Weights of a small transformer language model: tied embeddings.
MLP neurons of a small language model. Each row is named by its layer, matrix (up: input weights; down: output weights) and neuron, and shows model dimensions 48-303. Each number is 500 + 50 x the weight over its row's rms, rounded and kept within 0 to 999. Numbers have three digits each.
After each neuron's rows, "fires before" lists the tokens most often just after its 100 highest values on Wikipedia text that the model never trained on; "fires after" lists the tokens most often just before its 100 highest values on Wikipedia text that the model never trained on.

L6.up918:593474532547428528530486406460484557453550496460525480484506471527514516356528463615529519511445471493478412528516550520498401509489517475480506374579498447425499457508414552466495533398486593538479492509464507547519581440411484506491489582527484505521483575429548526511486555547592459503506500529505549596475503498558485484513579579458602423415490478582564469422486539421433460525585488529481452473535497481438492534404514582457513538551494469473460473490402543509523435511544376567482604559488539471511457518487552536510490488531581497453538547512557569442487461462514466608491634484532549585565518535473514534536504443397504488517493528489468399459434569519431426540512539531526497539464392479552531522408568543502522459451392550528610518453454461411528478504502413
L6.down918:538516492426583517561469545477454496458444559506478442491429529490453552461522504389500483482526441505528467503512517454419468582473513511424457583542496545556424567470530548521472509522572496482482507464529432477514503507499387490520642561522490513475500485405501595485541521417539438450483466484548462519491571439557485460286497472564465564552538564556442475486595473615526457536440489481457421480587562479608463529551407500504546533470488545543510472456510479514458409535550489448465518425465380594454511479415410524557542515548487498617497489520510489527496539538518489459561472539570528428478532562460507532409461448397475500478469475468543523587416433421560483485574517409510546485551497549510479539526384379554513417500497410528484529521460505553563499521503477
fires before: "\n", ".", " ", ")"
fires after: " ", " (", " 0", " 2", " —"

L5.up1062:579537593596509471456479516569506539508534452568471529548489541469457503456538597539557501533549557435490474492537483516572502484518399418466554434558498472531476535517514545498593502432503501521511449426509508533583510440487566565472558607434493525542464575492507485494544528510519488464463568580524518596494494508462475460461528511519475445421472471545446430518483556515566495511556479485488418554463489482436574580462511469485511500554459437400448522520417454490434420545576459600484489525470509464516467542472418555571575449416491519482503499582556483441374538454491453558490501513482488499536478517613543553556549434514410548491504334487492461425466454506539549509458481555533516495335449537548520430440526549469547462506471487562510497547404445459459498508480487
L5.down1062:522467555529505469614549510450514478522505482485505500503492463477502553549525533525487559458470569451432360525612498426526552479470524470405615496483479451477399538586465450396592555483539474466471447536474420571566553543632509453498525454490467566523499511447538523559509498501497471452475452461463480493445513525444483505420518572544440489523507438490454532522459586527371493435624467539461535523577504412533522520460501511525488502506477426408421521523526465501514494541489567489583575475564393539505447555465528526527503494554480494521479524579437423603565491421610513468564471473504519460516537489497513584578526551482539612553567492501548491423409451518536485560395415578392468494454486531459529567511484381533463449535501475653483542510472403514406444452434462
fires before: "\n", " |", " 0", " ", " 2"
fires after: " ", " |", " 0", " 1"

L5.up896:499484556572453502416536576562453492484506518507459410466461506558574454500505536494520482562546524423412460512515555521369416502465496409492540519512496417452552590488552524619503436460520586531471427525444378526524510534392464574517414429592499488464448505578501520560477554530571526395444459543511499564556523531409495489547488482544496453478424443612429518473560549467493387451521638502549475483493567472606586496508499500456501567479519493490454534492484494432510529535488530545424440436513575554504491438527559474543520560472408454508543534580499476499460390388511530514512456565459502575512528500550503587533502518492435576560521530507437572494445550513531480469422520475495523442595493451419479528476571494536523450478476431555443536530508565564517509474579490
L5.down896:559420541434444392502511504512585535465508506533509498456573497359508573486482530474453492502629521469445507564523406427512539465521417498386516525521519526574426511505479472537505519555532410516525551527535558515583494467475543529482532539377415525467565503538550511509512416441573527437395518538512503479576552563558519494443464469467488534505574454442503507452516508414524602540445634470485474495497470436503521614473507597515481485473486543544566498490467543463524529507582502544528504571537422498519444549492504497577536414511593509489454482493501530458517523582489411559494403398564574472515463458463482530499467428576531419434467491528483495529539507445479559446485537502537584494500472512509602550468565487564501460565500530503513498387519450460496412522479546
fires before: "ed", "ing", "y", "er", "es", "e"
fires after: "li", "re", "la", " he", "\n", " re"

L2.up376:462584449514403611425429588522536438444415506603558505547501404534527370453494513470501547520544583507366454489618510516455480541551562477531520506569486526540597478401527508456558401454489565496538561428453383508458501505451457607515469510503519479392512510479488405546581545470547481470511375538624459474533477464543549518523544566518424475433485377503472497470522586472538441483573493486568525550536469523508589454510488591414462451475448530484427454501544494448549495401536485497443521469420487622479528486571525415448535441582431480522428507531490559531495484424534456464518515499522458512458485496478539519532525618489548554488431474492440489537497455446565558525558519493502478515548494453473496482485490506541567540511446499498515413495508597574513545535401471
L2.down376:458580487486536555501504446586505585524452520466548488363483450546448435539509425493588579577494555442438471399592513525527491581551513468399518483501495524511526539458512537500446536561444527390569546452445553504458550511538441531541480504454545505403444440495486519483456458479495441508530478545516522571542543409502455411500498440568427469533483564501519549450489521538443488465436564511462418423549490447533496428490499549504525462449546525515401484571466497402438498411531498520452438537482600583535540496505566438520463519600509533539522548491616492531564555446510656578554569475546371506498489551415545478541544547542543466418463467567390587617479508629503509440519461511566464535476465420382505542452486408509476520483435492443566417524516442458550482492516494
fires before: "\n", " also", "-", "ce", "---|---|---|---|"
fires after: "|", "|---|---|", "P", "==", " ", "---|---|---|---|"

L5.up847:500488450548430535484554533482503548395530471570409521494364578463542480484515571441482481513586554408469469499508504523544436560495549485531481482417494511511453538539600564522558531498487491527487480454556507501524502482479538523496362476505493504400621455530573504462487544512416578441455531552539558623473550498542568570478581479561477479506527487435445452479524583465536445475446482457607577472531533539507561480480574517458501460515492493515441534531481489445659501415640482467386600390506538497469450581566509484496619523521429539415499556549525513499457506399513539434455532497474492448503499495501469504549476506511457507498573466519520518627469506546517517545484488488496464537522570448467450494466475447437424570411538430452471445551512563557469510472494474
L5.down847:461473486504575577561528414491485386503492483433535501500477413446460509465598530569496483456456449477419497574479487562459570528486480533425457573408458535636506530547507484438559468403485470549540508524474497519541525475594569471457535554505435550528537457563493515415518550443446536521362446434460562522482496493514426492511503458457497515502630426511528526501480533405426507572454535517465491567526549487559451478522454551406495463479469599527492496467534439510534534593484506482620519399466615603492532549494477471492486469508542512404565450509521422551545484557536389505476498444494494517486384443505460509475478549491484441478406450517467568489442461449542424544528556498494519551418564435520559474515597584435460437568457476588589583548462574436361484487567446
fires before: "ed", "e", "om", "t", "es", "ology"
fires after: "re", "e", "ch", " ch"

L5.up749:501452504551490572484572565511384417525464496535405427466541466500541514499509457450500539493585439470415466429509453524557516461487433480510419517596499467499510551591476589511433553501503481516486520585615542583460515515530434497524433541506596499503559566530537493447485451411480537443501530420482522573408492575492487502522535510446427438487376451534477514466539514513514506549537455513577478449467491477531568511414501528500485557484604468462428510439489430615610456465530469493546485482505514440636493483559562520469458472512485456497514562549589535446575494518542561445520451463439549512569460446504557520548444482502479491424612425530534523485542498539582508462406603458436519509540517531398462493503529483550454433472548529442579558507478554532524558483523476
L5.down749:464470513548548406517425639503484519463506587443435434494563529553550512467476451544477501559481590507513451432568603469500489566540499518427484500585509555479451482508531503469455498632411445484593505472469417497589496507492488509461442516469406550526431554499436587527491588553548444515518509539504563542543548441395553548480451487480571499509516433538518409516569450441427482436565531469508490450421495553610450561493466467436530477455455433490540527561477510538487416533539535374405471505531537471459481494485483454484540504515486499502565489503450544479453492473427476519496437472559519641454536382553560468535555586501485501588448518596500510442552487438572553515485490536574522459470517520531591464483580504484442492423525619441502441444497451440531487438469521
fires before: "ed", "ing", "ment", "e", "s", "es"
fires after: "re", "ho", "tro", "lo", "ta", " do"

L6.up710:527543492493509558616498473473491504443508480464469478457397597527483476541505449495558404601493469464481420564423524596492487532609437452350532479577463402458478509515570544408535562460447581535437531533466465481455489367459482495570486544467536488430468568483518538397452578560509508437413567549467528574493542508618447455534601565489403478359513413537526539519570604453533460391521406520503477497509395477425473503515559528417497491513497446477499554524495511473476458477542484479492519527454537488454477480446545527529532388499458479452560487569501552448501512572504535598576451499488531523539536540535540584564488419416490519597560483462421472566415551546512418544527512509516479473522445391504610407411546490504638489515517489478506566563495565479551464464486481
L6.down710:477462565469554444516532425385458420574500495522460449434504545430472485561512520432477506425476466473499490476476594491503538435533502559553495577516446518576426509544575468437494519479542444544450528472457461377564506535523458483451556570515478513421516460480500560426541487592574513443457483479515387592575516443473540480443512528550489587499515553431496475471476459467476570509446515539554407532482554432541590479593528519571456540442554498569495527455548497554390497545522562480583597399489505548550477596508462551493562576451569483587537499470437503427641533471520456505494508537505474414555549545480554615499475445502514487480513411493455472414459464431385495460567415398585525550451466553520505413424512537524541541593442479538583648526445573660514485537526466
fires before: "\n", " ", " re"
fires after: " ", ".", "ed", "e", " —"

L5.up396:559540460426455500440409498517443455470486497375525513495438535526500492601460520487440503559486574462436479509519539465450400529508506468547418459505480397589566590472568597585536437509455540495465537463416432506574416497441478575409448503457540588529420538507541511509492532504518524476393472552530375619540450513505521503501552508437529443441463454516455531521522500487580463520542497474603478550436489450519507447433478462433538542524566460455534531540414520480547552477503486493468622395472516493498508454532521460543573410489412551443450455541448484457431407459515433545553560477545557620460414520462583459521516519468416470616492511473445493501537543479554434402550512529495495492459543416505553485485474526515517516515372397504543398536498524505507443567540518
L5.down396:450517498422575431435447448609568568551511498576569468528482535395490502531513486521445539455555457445481447583535451581546520489495498526498549576505497473510481563453551516562434373521463526494573498413464484413493514505552610543561551545500512544456577512414513599469604438434453476476491449461520490486526508578498383503509502449494535534545482510593498547513449471576452489517506426506523524529516516433506669516403439501616466507504514584555475458476450497569511492603521557498499537486446495533534535478467482557419416489452526501531453518520459510506600527466547544511485487563508447561525509540579434417349381523452476493419499503504521441469538567534588451465500540535478516469522478419546429511512477541547565547507450557432594547558441469449448429519504541
fires before: "s", "er", "lic", "um", "d", "n"
fires after: "re", " pro", " P", " con", " ("

L2.up1035:549544497536576597487426520548447569470451471500460528522556485466502409494536571487555518545570506475515384480574496462401433499572455502367515517505500470484547450552473560371534480504403540477531479501525483542398573532417518548499549515571470559474490548487509487520577576530490423510468525455527452521581470446470530513570574481474398494447462434560415546529488471455509505449551422468496490455551508526420461544554521480504461472492516471618528498525486484568472482408502514545476562621533468526475401476488505519456513590511523529527479575501493505451510543533483488518434441517560489544503424520513604565526509453447460397541456494467554522517499575547478476502537576474487519478404424556422551450513546565488612545538429561529538479511482712575498397497434490
L2.down1035:514468607500514610582465407541513495480549462446538607510475503514441468539447425443546508526604523575553576531444553530597479482541458464455564519567478433447483465478666482461551477519458565498454553483523413571552412512462467504576582472474534469550535531465523511463543458575344427440572511503535488519524496495605497502447482430467465482523519525517489513460440493440491565418555452473414560507578500442426455446505542499516455484470484508504474576481532513449443517534417552540439572448421522539585545521491564572420539548474517507489510485519461462461555541603542521539369521459518473529616485513544629539549464440470455479456532579540464464505476473512447459434558450451511485549491432552474418515543435493489459560540390477503526483534586530410433531465511493
fires before: "\n", "s", "---|---|---|---|", "-", "|", " "
fires after: "\n", " Go", " |", "|---|---|", "|", "-"

L5.up633:484457453528559570502513545486516517503529518479469469501540571558561482523555550546488463473503556529400525500579455464489438559580441560565498510452491474548462516571484516439547530482511501439455486594490530505488516493463515506471399487509506516446446446515535478432457628477448502547385536455527532558464442469538552566507459488415592512519415481602433522508488521413438545462533519483535554442461545491536589549487519501508508591436574531535498511472492462543520457422533455569541508459503597516577529507593497503486540593386420531532511435532499541465496418463478523579503458494527535598540472515457558493519445363504462443568479467604498520601437491536579453502521544485471479449567537456389491428519551634375495551456549524433514483460496603512536469547470541
L5.down633:574474530491574544463600511503502522497506469520502489506418492524543528555420448400512521508452512513551503457496490486439674503540503548515432518536504442409501592520478454444472520605478502490520452430527601463533521450464544554415492487457425535545548414558506470532333513449527556414459493450470505422493483514462465467512499508573468466488466529478432538516425473498568483548447540511489398485529460578403548468518486406494371536601453499450515541508542571492510537500567481464395578504524547478495377614470540493427467506587487465524507559462509516383498533575543489529493523376445516469447499555429613497477498519560620631478505523437577532507463458468437568536529490401541518504454523420525508543529551521470540453502400522639491593499548516496547592456500460
fires before: "ed", "or", "ing", "s", "es", "tion"
fires after: "tro", "re", " se", "ce", "bu", "gra"

L6.up288:440468509600513574462451458523438540572500539486568553487489524486538518510490475451495514517643564438494448526546509486543495451485402439511561531509468570564531518468399549450473461553435507434471615439497472539495521570530501534476525491424497543536511520473519504403553585460527421401466440531561468462581420520510558456524426510462542506412458463526452500445588530493483480502564543496484562502498543506415554395522477553495469499453493489502507525494483463437517501510524472490502602538443517463436468410505494477495523519515523454487514432488545545494551467655479528591423545505545508437545536603467525546527506528392441401537485556480473504475603469496405508413488482497317542482410469533406499506544560500470500498495460518525542539659477600505448459524466488
L6.down288:500414484524474451522540365512504556531498545522527484564501491514488394491458528388490515426560454433556472593406556469497568453510496580459535522636479477500564393505512495497477529466468576563547506515460469433445487552504510513570557512464544471557552435447557525438505505524461373493592493503506497567555539482500481545445325529445440560538488528468527474476482425514479442569501596568479517433556468452500530452497493487488496462510589491515571457489428496543476500541478500523461490555500475517502615555510568575501471460573490437430577511561542462505451492543490446439467585573500501525520479456475549514535500457577493522524487501502376394563477544577526427507452498536482586557468525499519507483408483451560452474529396514567464528620513555402574472477479493
fires before: "-", "---|---|---|---|"
fires after: "\n", "-", "|", " An", " no"